config.yaml
d_mlp: 704
norm: "rmsnorm"
norm_eps: 1e-05
positions: "rope"
attn_scale: 0.125
parallel_block: false
init_std_down: 0.0
optimizer: "muon"
grad_clip: 1.0
warmup_steps: 200
steps: 5906
dataset: "wikipedia_en"
MLP neurons of a small language model. Each row is named by its layer, matrix (down: output weights) and neuron, and shows model dimensions 48-111. Each number is 50 + 15 x the weight over its row's rms, rounded and kept within 0 to 99. A neuron's up and down rows have the sign that makes its largest values positive.
A block is one neuron, or neurons of one layer that tend to fire together. Before each block is what it responds to, as a language model described it from the Wikipedia text at the highest values.

Responds to: Mostly at or of right after an institution name (University of, Institute at, educated at), plus opening word pieces and non-Latin bytes inside foreign names (Bh-utan, Van-essa).
L2.down334:56 35 32 56 49 48 37 49 55 56 33 38 38 51 41 65 76 48 59 29 38 52 45 65 67 49 59 34 52 40 35 59 59 74 49 72 65 61 54 93 86 76 42 59 35 48 40 41 33 19 38 56 47 63 54 50 78 58 55 23 45 60 62 57
L2.down450:51 44 25 56 60 60 54 47 54 76 52 57 35 64 50 48 57 42 61 44 51 52 62 53 44 71 33 46 56 50 57 48 64 72 51 69 41 48 41 72 76 49 59 63 56 52 53 57 41 49 55 04 50 54 68 53 44 48 12 72 50 39 74 86
L2.down537:64 26 50 52 41 45 62 37 44 51 38 40 52 99 45 93 39 55 65 43 68 47 27 56 60 15 46 45 58 46 51 67 29 61 37 46 52 21 00 58 41 57 48 47 52 61 66 29 54 53 50 48 58 21 28 51 67 40 35 57 60 42 51 69
L2.down601:49 38 43 38 43 63 41 27 38 65 73 45 67 62 48 53 73 50 88 34 13 62 20 49 58 47 65 28 45 72 42 56 64 61 30 53 50 55 34 67 65 59 38 30 36 52 75 75 70 47 40 55 65 49 60 40 48 62 67 62 56 59 73 60

Responds to: Hyphens joining score numbers or compounds in sports text (1-0, play-offs, second-round), plus with/for/to linking match and career results.
L6.down157:66 80 64 49 49 32 68 23 25 54 29 61 41 47 34 53 77 46 57 45 70 48 51 39 54 49 35 58 70 40 64 56 70 52 44 25 42 70 45 44 51 64 60 67 60 55 51 43 10 50 52 31 46 44 55 56 44 62 24 63 51 50 56 43
L6.down167:63 55 41 66 49 47 56 48 26 57 71 34 70 56 72 40 35 77 62 62 36 51 39 70 41 80 33 46 47 64 57 74 71 41 69 43 71 28 50 64 25 61 78 42 67 55 35 31 51 58 32 40 49 42 43 39 58 71 46 32 33 51 37 37
L6.down216:46 14 67 42 48 32 52 45 62 61 53 55 50 55 58 61 18 54 44 24 39 65 58 30 42 64 52 76 26 58 46 38 75 53 46 59 63 44 50 66 69 40 45 31 66 56 38 49 61 58 50 44 61 60 43 65 36 61 65 14 57 38 65 42
L6.down456:31 39 44 48 71 84 76 27 54 64 53 78 47 34 46 60 49 60 60 55 35 63 69 37 51 67 62 26 48 46 62 60 28 56 48 66 42 52 78 51 25 79 32 29 41 39 42 78 47 76 96 51 50 52 69 43 46 45 59 55 47 57 49 57
L6.down614:59 47 65 57 85 44 40 67 29 46 42 49 46 59 30 39 51 17 41 62 52 32 38 46 33 54 48 82 48 52 59 36 53 50 86 61 17 38 35 28 62 69 46 44 99 36 37 39 48 70 52 58 70 58 52 67 42 51 75 51 37 61 38 54
L6.down624:42 38 79 54 40 47 59 32 37 59 45 65 43 48 55 63 36 58 11 49 47 67 47 76 05 47 67 00 31 76 53 65 29 62 47 50 57 59 64 45 28 80 61 49 31 55 63 54 60 46 53 50 42 28 55 30 55 71 71 66 50 39 34 33
L6.down632:29 28 49 74 39 56 63 66 30 45 31 90 50 44 56 33 53 60 47 43 69 57 36 53 45 51 54 27 62 87 45 63 51 65 46 63 53 37 52 66 49 57 60 58 35 28 77 62 50 62 41 58 60 35 40 30 51 49 65 41 55 59 82 52
L6.down700:62 28 43 62 51 57 51 39 46 58 45 52 54 63 43 51 46 37 61 72 40 35 71 49 36 45 39 50 54 38 32 55 46 38 69 33 59 48 19 36 73 65 15 57 67 52 55 46 53 67 32 55 69 38 54 46 57 63 42 66 33 11 18 36

Responds to: Commas ending a completed clause or place name before a continuation like which, where, or a state name (Lincoln, Nebraska), plus "==" section-heading markers at paragraph starts.
L6.down9:64 59 51 41 53 29 36 30 43 50 52 36 60 42 42 48 41 50 38 73 59 55 57 45 44 54 61 47 51 45 40 36 81 75 48 62 67 34 55 56 39 46 66 24 63 57 74 49 41 69 54 32 47 56 39 44 41 51 54 79 43 61 47 23
L6.down125:50 76 31 63 04 44 57 39 46 63 68 59 68 58 48 48 20 44 59 54 63 53 62 41 86 47 60 72 89 62 58 45 52 49 43 37 57 65 29 67 48 87 60 73 38 56 47 50 53 44 84 20 36 58 40 54 56 38 61 84 56 53 35 59
L6.down215:44 62 50 58 58 33 37 38 55 51 59 75 50 44 60 58 65 63 58 52 23 58 75 28 55 82 55 45 58 43 27 38 43 50 53 32 57 64 48 24 48 61 67 59 55 78 74 40 59 78 34 64 41 82 49 37 37 37 66 40 50 53 73 71
L6.down222:59 28 61 59 41 31 41 33 42 55 55 35 33 61 74 37 69 53 30 63 27 53 37 62 54 17 94 39 61 55 60 23 46 59 25 34 50 37 66 30 39 38 48 53 41 54 53 47 42 64 34 68 50 52 44 53 49 59 62 86 57 09 54 43
L6.down258:25 55 54 50 49 22 61 40 14 51 51 50 69 57 57 64 63 47 48 37 43 44 70 66 53 29 45 22 46 39 54 37 47 48 49 67 94 43 20 26 48 69 55 40 44 50 51 54 38 38 41 73 70 42 59 63 46 63 49 73 70 17 11 60
L6.down267:61 86 38 46 51 63 54 09 59 28 56 53 30 50 59 70 58 41 46 47 61 33 44 49 34 60 61 64 38 81 35 64 17 47 71 79 59 46 42 41 51 36 51 56 54 44 63 38 42 55 44 57 49 32 52 43 48 36 45 41 47 37 52 75
L6.down364:50 31 47 42 39 79 64 36 47 73 65 19 53 44 60 73 65 29 36 52 43 46 73 65 24 78 50 53 47 59 56 46 38 40 57 73 53 58 33 34 39 58 40 47 77 58 44 63 45 25 19 33 52 68 57 20 32 61 47 21 36 23 41 64
L6.down644:15 73 40 61 68 37 65 67 58 64 41 42 55 45 32 56 46 51 49 49 54 30 54 55 27 45 55 17 45 50 64 33 54 42 05 34 40 70 66 61 45 53 35 74 78 41 71 36 29 59 55 47 61 62 47 44 62 22 51 46 31 52 56 40

Responds to: Fires on "at" (also In, under, by), often sentence-initial, and month names after day numbers, e.g. At the same time, 16 May.
L3.down414:41 37 48 80 87 42 71 62 59 61 39 50 73 73 25 42 49 51 83 56 33 68 47 58 72 34 59 37 38 51 47 67 35 46 45 63 56 17 43 29 32 78 56 49 53 58 60 50 77 40 41 60 58 51 39 64 60 46 40 25 51 40 17 70
L3.down623:20 26 46 61 38 44 45 33 48 65 56 48 79 24 19 34 45 52 70 47 38 64 53 54 64 38 65 53 64 70 45 26 64 27 37 66 47 24 30 53 20 43 73 30 49 60 64 60 40 44 16 29 40 34 26 76 67 57 78 58 54 55 13 47

Responds to: Periods (sometimes commas) ending long, clause-heavy narrative sentences mid-paragraph, before a new sentence: "...into older men." "...released in 1963."
L3.down120:96 72 70 59 63 63 50 27 35 45 49 31 47 66 60 64 37 33 63 43 38 68 27 25 63 32 68 53 63 46 47 48 31 67 41 30 44 57 57 55 41 42 64 35 35 70 53 47 55 59 63 54 55 51 41 25 65 42 51 61 38 38 37 36
L3.down700:28 74 41 60 69 64 57 76 35 72 58 61 41 59 70 39 38 53 55 66 38 50 57 53 48 33 65 92 60 53 59 63 77 30 40 51 75 43 30 70 21 67 46 41 25 39 60 41 33 34 54 77 41 68 90 52 75 36 41 50 49 65 68 57

Responds to: The word "at" (also At starting Atomic, Atmospheric), often sentence-initial; weaker for other prepositions like in, of, by, on.
L6.down35:76 45 50 37 53 62 57 32 48 49 34 32 65 52 47 61 37 56 37 78 61 69 34 71 41 43 41 40 59 43 47 34 56 59 20 38 69 29 49 66 51 51 81 54 54 32 62 76 37 76 60 43 68 45 52 63 42 49 46 45 34 51 31 70
L6.down112:38 44 60 42 49 46 76 58 35 63 21 62 76 46 17 42 73 44 53 83 51 57 25 34 84 50 70 43 46 37 36 64 54 63 64 53 64 67 35 53 63 27 57 74 33 27 62 71 56 62 53 44 58 53 46 40 39 33 35 79 94 42 37 53
L6.down128:33 44 68 36 52 46 52 60 50 56 48 52 64 68 53 66 41 78 69 30 42 51 21 31 33 22 28 41 43 54 59 53 49 56 22 42 49 12 16 61 50 64 50 36 56 41 34 67 51 55 37 51 38 42 30 77 43 49 77 19 38 46 42 67
L6.down178:40 44 59 87 29 45 65 53 72 48 46 21 45 46 40 47 52 34 68 54 49 32 43 41 69 54 57 72 38 60 65 39 53 70 56 45 58 17 53 32 46 35 53 52 58 67 64 64 28 48 58 64 41 46 30 66 69 36 43 49 96 32 30 55
L6.down192:46 67 46 72 65 40 80 67 57 35 65 44 67 51 27 27 46 54 72 39 38 53 45 56 29 46 53 40 73 54 61 49 32 42 50 45 30 56 36 41 61 82 85 47 38 43 64 58 75 60 48 56 28 56 12 61 43 52 62 49 52 67 36 31
L6.down211:59 36 67 59 69 77 79 63 66 59 40 48 52 51 46 55 30 65 58 63 65 45 53 67 52 53 57 57 44 61 41 46 48 71 67 60 73 60 34 45 33 70 52 67 47 35 62 28 45 52 29 75 43 46 71 56 36 11 50 17 30 46 31 60
L6.down470:38 61 57 80 64 44 66 43 53 84 75 23 47 32 16 38 52 47 45 28 62 30 38 73 58 49 51 27 67 43 52 55 65 49 34 50 32 45 34 47 30 49 39 77 60 44 50 35 52 42 48 55 55 58 33 33 18 45 46 55 69 62 45 72
L6.down671:63 18 38 29 46 41 46 64 49 30 72 23 54 59 56 64 68 69 34 39 34 78 23 23 57 72 33 54 38 27 51 57 66 29 45 66 68 43 73 46 51 58 56 37 48 52 48 63 31 65 49 59 48 43 27 51 47 29 39 56 30 42 57 19

Responds to: Tokens just before new content begins: closing == of wiki section headings (Reception, Career, History), colons introducing quotes or lists, and clause-opening that or in.
L6.down78:57 51 56 42 58 07 25 33 54 45 54 66 36 81 15 49 33 54 34 62 50 44 71 71 55 26 44 60 30 58 22 49 34 70 35 58 68 16 42 33 66 40 23 27 46 86 58 37 41 65 29 64 37 65 64 52 65 48 59 31 40 84 53 48
L6.down155:56 78 67 62 46 69 61 70 28 25 52 37 33 53 43 39 43 58 68 73 53 82 43 33 72 87 64 72 49 18 29 34 55 59 72 63 51 54 38 41 33 62 38 42 47 57 38 72 84 37 82 11 59 35 30 43 71 34 55 34 62 48 48 52
L6.down226:51 32 47 75 49 46 45 46 56 36 74 33 49 39 71 47 45 52 68 52 62 62 63 36 68 30 81 40 16 62 56 47 07 66 27 53 31 39 56 46 40 41 28 57 70 40 41 47 27 56 42 50 28 60 50 44 38 58 49 70 50 33 50 80
L6.down239:57 72 51 99 49 39 73 61 41 24 61 74 50 67 41 46 61 57 24 35 69 29 50 34 53 58 45 50 34 72 59 53 56 47 40 78 50 47 57 55 44 65 76 42 54 50 66 30 27 47 26 48 48 54 72 59 40 41 77 28 46 55 51 32
L6.down379:54 62 55 47 45 23 51 38 58 34 58 68 29 56 50 72 41 52 69 49 37 53 96 44 59 23 39 22 53 58 42 40 51 68 55 59 42 46 42 36 39 74 43 51 36 48 63 59 27 59 64 34 67 67 66 44 65 40 55 30 56 42 68 20
L6.down566:45 49 45 60 53 30 61 75 49 39 59 58 79 24 33 67 39 51 69 29 31 00 59 46 67 41 42 34 83 66 41 38 40 59 65 29 52 56 27 27 27 13 65 58 56 46 56 34 46 28 38 54 34 78 43 71 50 62 46 55 67 55 41 31
L6.down643:29 58 76 68 52 27 64 64 36 26 61 42 53 53 78 56 41 34 60 61 22 54 53 64 39 52 66 39 27 65 62 62 37 48 43 45 86 45 30 70 29 75 12 74 53 56 53 31 60 32 27 22 40 41 54 39 38 55 55 34 65 33 46 41
L6.down668:38 60 63 54 40 47 67 60 49 65 74 33 32 67 66 71 53 55 55 54 55 47 42 31 46 83 64 47 34 49 64 47 77 43 59 31 65 54 44 33 28 67 47 50 48 49 61 48 40 91 63 64 31 57 34 43 33 44 45 66 84 26 62 17

Responds to: Double line breaks ending a paragraph, table, or list, often attached to a final period or pipe, just before a new heading like == or ===.
L2.down195:53 60 42 54 46 74 39 99 72 32 51 57 40 55 41 57 47 72 62 65 55 37 38 90 33 31 65 45 77 58 59 67 52 64 52 60 22 61 53 35 59 45 73 74 47 23 71 77 38 46 61 61 51 42 44 55 51 42 47 38 26 51 25 33
L2.down235:78 52 37 49 40 74 19 66 48 48 47 63 52 38 58 28 52 45 48 46 43 47 74 27 61 39 65 26 53 53 46 50 45 64 66 53 68 28 39 64 57 80 42 57 41 43 60 25 75 45 69 60 51 48 44 34 37 56 66 29 54 42 53 30
L2.down270:52 42 45 33 61 52 31 91 66 77 53 32 32 63 74 60 61 65 50 69 42 64 41 38 47 67 53 65 37 48 52 68 52 35 44 34 50 38 46 58 33 63 31 47 55 30 49 36 29 44 62 45 51 50 52 65 38 40 51 48 69 52 91 60
L2.down419:45 53 53 45 54 61 46 48 49 83 76 49 23 60 51 50 65 44 45 56 25 50 64 38 60 52 54 56 74 62 45 62 71 77 65 82 62 51 35 46 61 70 47 55 35 52 36 33 68 44 95 26 53 41 57 75 37 65 67 41 48 28 32 72

Responds to: Commas, periods, closing parentheses, possessive 's, and "the" after a preposition that close or open a noun phrase in narrative prose, e.g. "exile.", "Morgan),", "in the".
L2.down256:83 65 30 45 65 80 55 40 31 38 76 53 37 64 63 48 60 38 66 41 55 65 31 52 45 59 70 38 60 40 68 39 42 70 35 48 70 48 20 52 68 32 35 23 69 45 57 58 69 32 65 35 49 71 39 54 20 50 42 51 55 57 22 72
L2.down464:54 57 24 44 50 63 21 32 61 66 53 72 67 56 48 61 52 31 46 72 48 47 88 52 74 56 50 52 49 66 62 59 59 53 57 60 55 53 30 47 60 74 33 54 30 58 69 42 62 45 76 45 44 46 37 50 51 27 61 52 55 59 44 37
L2.down552:48 64 54 49 20 42 62 47 31 51 45 54 45 54 45 48 36 41 62 36 34 58 45 64 83 36 64 52 39 47 46 49 34 53 61 31 58 48 54 61 63 51 34 67 60 58 29 57 45 74 66 81 40 12 60 52 36 16 51 57 57 66 83 63
L2.down567:61 58 61 54 51 52 48 52 55 38 57 29 67 57 51 46 54 68 33 51 27 51 41 47 56 61 72 43 25 46 33 70 39 47 59 27 56 63 26 81 74 38 51 59 57 50 28 51 59 65 76 49 42 55 50 32 46 40 51 50 70 73 67 67

Responds to: Commas, colons and pipe separators inside sports records and tables, as in dates ("June 19, 2010"), venues ("Norman, OK"), team: scores lines; also "published".
L3.down80:50 87 60 39 65 44 03 47 51 38 90 23 80 66 47 67 39 69 60 49 29 45 36 40 62 38 49 39 49 48 51 30 52 45 41 75 25 41 60 44 50 83 46 61 54 41 40 77 40 60 43 40 48 52 18 39 58 51 19 68 55 53 77 27
L3.down600:32 56 40 47 23 45 48 70 55 43 52 64 58 67 61 34 37 54 50 43 22 66 47 41 50 52 50 43 34 36 34 19 60 66 65 62 47 60 50 38 57 73 60 33 36 52 37 73 50 42 43 29 55 51 42 47 67 50 19 19 56 31 39 25

Responds to: Line breaks ending fields in Wikipedia infoboxes and tables, usually before the next "- Field:" item, such as after Area code: 785 or Label: Blue Note.
L6.down85:26 59 52 52 48 59 27 54 61 62 63 49 51 46 13 72 28 64 73 35 47 31 51 16 68 54 61 35 40 56 43 77 64 44 42 22 41 53 62 52 46 44 66 47 35 58 69 61 53 60 71 53 56 46 40 46 09 47 58 48 58 58 63 62
L6.down225:61 67 37 49 64 46 36 65 39 58 42 34 52 65 27 49 23 44 59 60 49 50 52 63 40 47 56 42 34 69 43 46 48 66 68 53 28 50 36 64 41 48 61 51 46 34 48 73 39 64 58 39 52 59 72 55 15 57 42 59 51 48 50 40
L6.down245:62 32 38 34 54 48 21 38 55 29 41 37 58 58 70 90 26 39 68 41 32 12 58 51 41 27 57 64 48 59 51 66 60 21 39 50 48 49 36 54 47 61 26 64 45 59 58 29 61 40 33 76 44 66 44 68 33 05 38 31 51 76 58 32
L6.down329:61 77 32 65 43 54 72 35 39 48 47 29 51 45 57 43 50 51 66 31 49 44 41 65 41 20 65 48 18 65 35 40 73 55 78 58 38 51 68 77 38 60 55 67 22 80 56 40 51 62 39 50 47 35 77 42 34 39 67 48 53 52 58 52
L6.down387:54 38 39 43 25 62 62 36 66 64 56 49 48 64 32 72 42 79 41 49 35 31 67 61 68 47 45 36 52 70 53 57 55 29 83 60 41 70 21 55 64 64 52 64 35 48 42 77 57 55 39 39 49 77 53 54 51 45 59 33 67 41 42 61
L6.down394:56 37 32 67 48 74 58 23 65 51 14 12 52 71 44 64 32 71 64 66 56 37 72 59 45 39 64 36 53 66 54 34 65 60 43 61 67 49 56 33 60 46 30 34 27 66 69 33 53 42 26 45 43 32 56 34 55 51 65 39 38 38 26 59
L6.down396:49 54 61 44 48 70 55 60 54 49 53 45 47 38 45 40 62 50 49 59 67 62 43 66 22 38 49 73 52 50 33 62 25 48 30 36 61 52 51 64 56 40 31 75 45 38 60 66 71 72 67 46 76 39 88 73 66 37 63 75 50 48 66 19
L6.down601:66 61 54 38 24 44 45 45 29 34 40 53 33 30 64 66 24 41 64 66 55 30 37 57 48 50 47 54 44 58 33 43 64 32 52 67 35 69 34 65 55 49 40 47 51 38 39 71 64 46 48 57 80 49 42 58 59 58 52 62 81 52 39 38

Responds to: Opening == or === of a Wikipedia section heading at line start after a blank line, e.g. ==History==, ==Schedule==; occasionally mid-sentence "of".
L2.down514:44 29 47 54 42 49 66 63 43 40 42 43 43 31 42 52 42 61 44 39 49 28 56 34 59 54 31 34 76 54 55 58 73 44 39 60 44 51 29 53 53 41 42 67 76 48 42 58 53 68 48 62 63 59 54 53 26 74 57 35 23 53 47 67
L2.down662:73 50 51 21 81 61 84 54 43 44 62 22 50 66 39 51 53 47 40 56 40 57 77 52 38 32 51 36 71 73 27 75 58 42 33 85 43 30 37 71 46 64 50 46 42 45 51 38 55 40 52 52 55 46 37 60 45 47 47 39 50 38 58 51
L2.down669:49 58 52 36 38 61 40 63 51 56 25 49 39 50 55 68 64 34 29 73 39 67 59 46 26 52 72 23 52 74 43 36 55 34 49 72 34 46 16 36 44 42 35 40 61 38 51 20 61 36 63 56 81 61 46 30 40 62 72 37 54 35 61 94
L2.down681:26 43 64 74 58 35 63 34 41 59 51 42 42 73 68 55 78 63 39 60 28 36 25 61 60 59 45 23 57 63 26 74 57 63 60 57 35 43 40 38 49 57 55 60 24 49 49 41 41 31 44 51 53 47 82 44 47 46 56 34 36 37 47 61

Responds to: Prepositions, mostly "of" and also "for"/"For", joining a preceding noun or quantifier to a following phrase, as in "member of", "one of", "For example", "searching for".
L2.down18:35 35 58 68 56 63 53 57 77 70 62 66 52 54 71 32 31 55 49 33 75 42 53 67 47 48 44 65 20 49 36 37 22 82 21 47 34 42 41 43 43 47 36 42 69 39 58 64 28 70 83 44 51 41 40 49 62 36 68 45 72 55 38 34
L2.down306:52 59 25 50 17 41 76 23 35 48 20 76 45 36 78 73 52 56 53 60 52 66 55 48 62 69 29 47 31 24 63 70 47 56 36 40 59 57 35 34 35 47 46 52 48 41 48 28 62 56 15 76 34 23 36 46 59 39 59 48 19 36 29 60
L2.down600:42 56 61 75 53 24 43 33 94 42 40 73 46 56 39 48 50 86 76 37 43 49 54 28 10 63 53 51 30 42 11 71 40 35 49 40 66 26 43 49 22 48 44 42 43 35 73 64 41 54 55 34 62 22 33 42 60 18 55 56 38 45 47 60
L2.down648:64 56 26 58 58 62 22 48 61 55 64 65 51 37 58 38 71 55 49 37 31 55 49 32 60 42 18 25 64 69 60 58 54 46 46 73 38 36 65 33 64 55 42 35 41 27 55 58 59 28 72 28 57 40 55 72 35 28 19 33 36 57 41 53

Responds to: Newline-ending tokens that close a Wikipedia section heading (== History ==, === Critical response ===) or end a paragraph with a period.
L3.down206:65 47 51 48 48 53 81 42 57 33 51 52 12 38 27 50 50 46 53 62 73 06 49 35 39 58 89 55 49 34 71 74 65 47 35 58 38 30 48 66 67 58 45 49 29 32 70 65 55 45 52 16 77 78 41 50 60 52 56 28 61 38 41 34
L3.down664:55 35 34 52 57 51 39 57 40 35 29 54 51 42 51 42 45 44 52 56 70 49 69 53 31 35 51 53 35 32 37 77 51 41 41 52 55 34 45 56 62 57 34 26 30 42 52 38 73 58 40 61 51 46 37 55 64 74 40 33 61 68 59 52

Responds to: Tokens ending a paragraph with a blank line, usually a period plus double newline, also after table rows or headings, often before a new == section ==.
L6.down38:39 55 32 28 53 66 49 47 35 38 45 58 59 71 80 69 55 36 65 72 58 36 34 87 57 25 63 64 33 52 19 66 60 36 38 48 43 59 55 45 56 47 72 69 23 34 34 50 57 61 45 15 40 55 60 59 39 49 34 50 33 40 36 56
L6.down47:50 59 70 34 42 64 39 73 38 60 78 41 49 75 48 58 28 82 45 23 57 64 76 49 49 36 71 46 82 77 49 51 45 60 64 53 68 42 21 37 44 48 35 68 56 34 38 14 32 52 75 38 57 36 47 68 54 41 56 46 25 44 44 66
L6.down286:49 42 55 43 68 47 40 37 53 64 73 22 54 20 62 71 60 46 89 28 53 58 43 46 26 49 52 54 50 73 71 40 34 54 37 38 47 62 33 49 55 46 37 43 37 54 64 21 70 53 60 46 96 53 41 40 59 74 41 10 39 63 83 40
L6.down339:34 78 65 50 73 52 54 29 20 29 99 40 46 53 45 52 61 66 42 62 58 39 55 35 36 50 44 50 37 64 38 67 53 33 56 37 37 52 38 60 72 52 68 49 48 56 36 50 58 43 57 68 70 41 37 57 51 49 54 28 55 55 19 46
L6.down450:61 52 19 70 63 57 63 76 28 69 54 30 51 77 89 71 65 46 39 45 54 42 50 54 78 57 77 48 36 72 39 46 23 65 50 65 43 68 52 45 66 40 09 59 72 50 38 71 69 47 35 31 61 53 59 28 05 43 43 33 40 68 67 65
L6.down620:51 37 58 44 52 55 34 60 19 64 78 59 19 62 60 60 59 12 36 36 37 37 46 58 61 54 39 64 49 51 71 77 46 33 54 47 70 57 31 53 38 55 56 65 23 40 51 38 47 39 62 44 63 73 56 48 52 74 74 12 62 78 46 65
L6.down629:59 58 54 56 68 52 52 40 47 44 65 68 55 00 54 19 45 67 63 41 90 28 58 48 37 59 79 36 44 60 28 22 01 46 47 28 34 44 78 47 52 51 55 70 52 39 13 35 29 46 57 55 72 48 35 30 51 36 60 37 29 58 34 49
L6.down662:41 49 36 69 79 40 47 68 42 36 61 32 33 55 54 49 46 52 55 57 66 47 49 67 74 37 75 43 36 65 75 44 49 65 48 76 55 43 22 74 65 42 55 40 53 76 60 38 65 60 73 38 29 49 56 41 11 55 55 55 41 59 77 77

Responds to: Double line breaks closing a paragraph, infobox or list right before a new heading or article title, plus weaker sentence-opening During, After, On.
L6.down5:32 81 37 57 66 59 38 24 53 58 60 69 49 42 38 22 57 53 12 52 41 64 60 64 27 40 36 66 77 40 54 45 52 63 54 61 48 77 49 48 42 75 29 49 74 64 67 53 52 61 54 63 42 63 56 46 31 35 10 43 28 31 65 40
L6.down24:50 70 78 26 41 53 55 28 50 54 83 43 39 43 78 68 49 66 54 72 38 37 39 54 31 17 48 64 30 62 47 62 33 45 51 68 43 26 21 73 24 45 56 68 43 62 32 69 53 41 63 65 63 34 39 44 50 39 43 32 50 39 35 39
L6.down77:70 37 59 56 56 66 47 39 53 69 34 36 53 66 45 56 50 51 77 46 77 42 57 39 55 58 53 64 54 87 61 55 51 39 32 58 44 52 56 53 40 62 54 36 30 99 76 56 67 23 38 50 46 62 31 38 53 45 64 57 64 73 24 44
L6.down449:67 36 46 45 66 35 70 31 67 34 53 29 51 30 70 47 66 37 44 68 38 50 34 69 22 71 65 65 62 64 40 86 56 22 39 31 43 63 60 42 58 60 31 64 52 54 53 41 40 69 65 40 68 74 54 71 37 49 32 47 38 48 50 45
L6.down476:75 57 03 42 62 83 57 58 50 40 72 58 30 58 35 45 65 49 32 41 50 46 52 11 33 42 36 47 74 55 61 49 45 45 67 50 44 57 46 80 39 69 49 44 41 28 69 52 91 62 30 48 36 64 15 53 42 31 50 30 51 46 90 47
L6.down511:38 27 72 60 51 40 72 41 66 43 35 34 17 48 47 61 62 48 44 60 28 43 52 53 71 45 44 38 25 75 56 45 22 58 39 50 47 40 67 60 62 18 53 55 35 38 57 51 63 27 37 47 50 51 75 65 61 36 53 12 47 41 53 61
L6.down605:61 51 62 63 48 21 40 28 46 57 23 65 46 46 48 74 48 53 57 40 28 51 48 53 83 14 30 36 67 34 29 81 30 62 19 51 63 87 33 37 60 55 54 77 37 55 41 28 57 61 60 45 30 54 32 34 66 30 51 75 85 54 33 66
L6.down621:42 44 37 69 64 57 51 40 37 67 67 57 68 50 42 58 78 31 13 58 68 47 50 65 54 39 67 56 46 52 36 33 46 60 56 49 67 62 43 65 53 71 75 57 59 49 65 43 47 60 64 75 45 67 55 45 29 44 18 48 72 42 68 82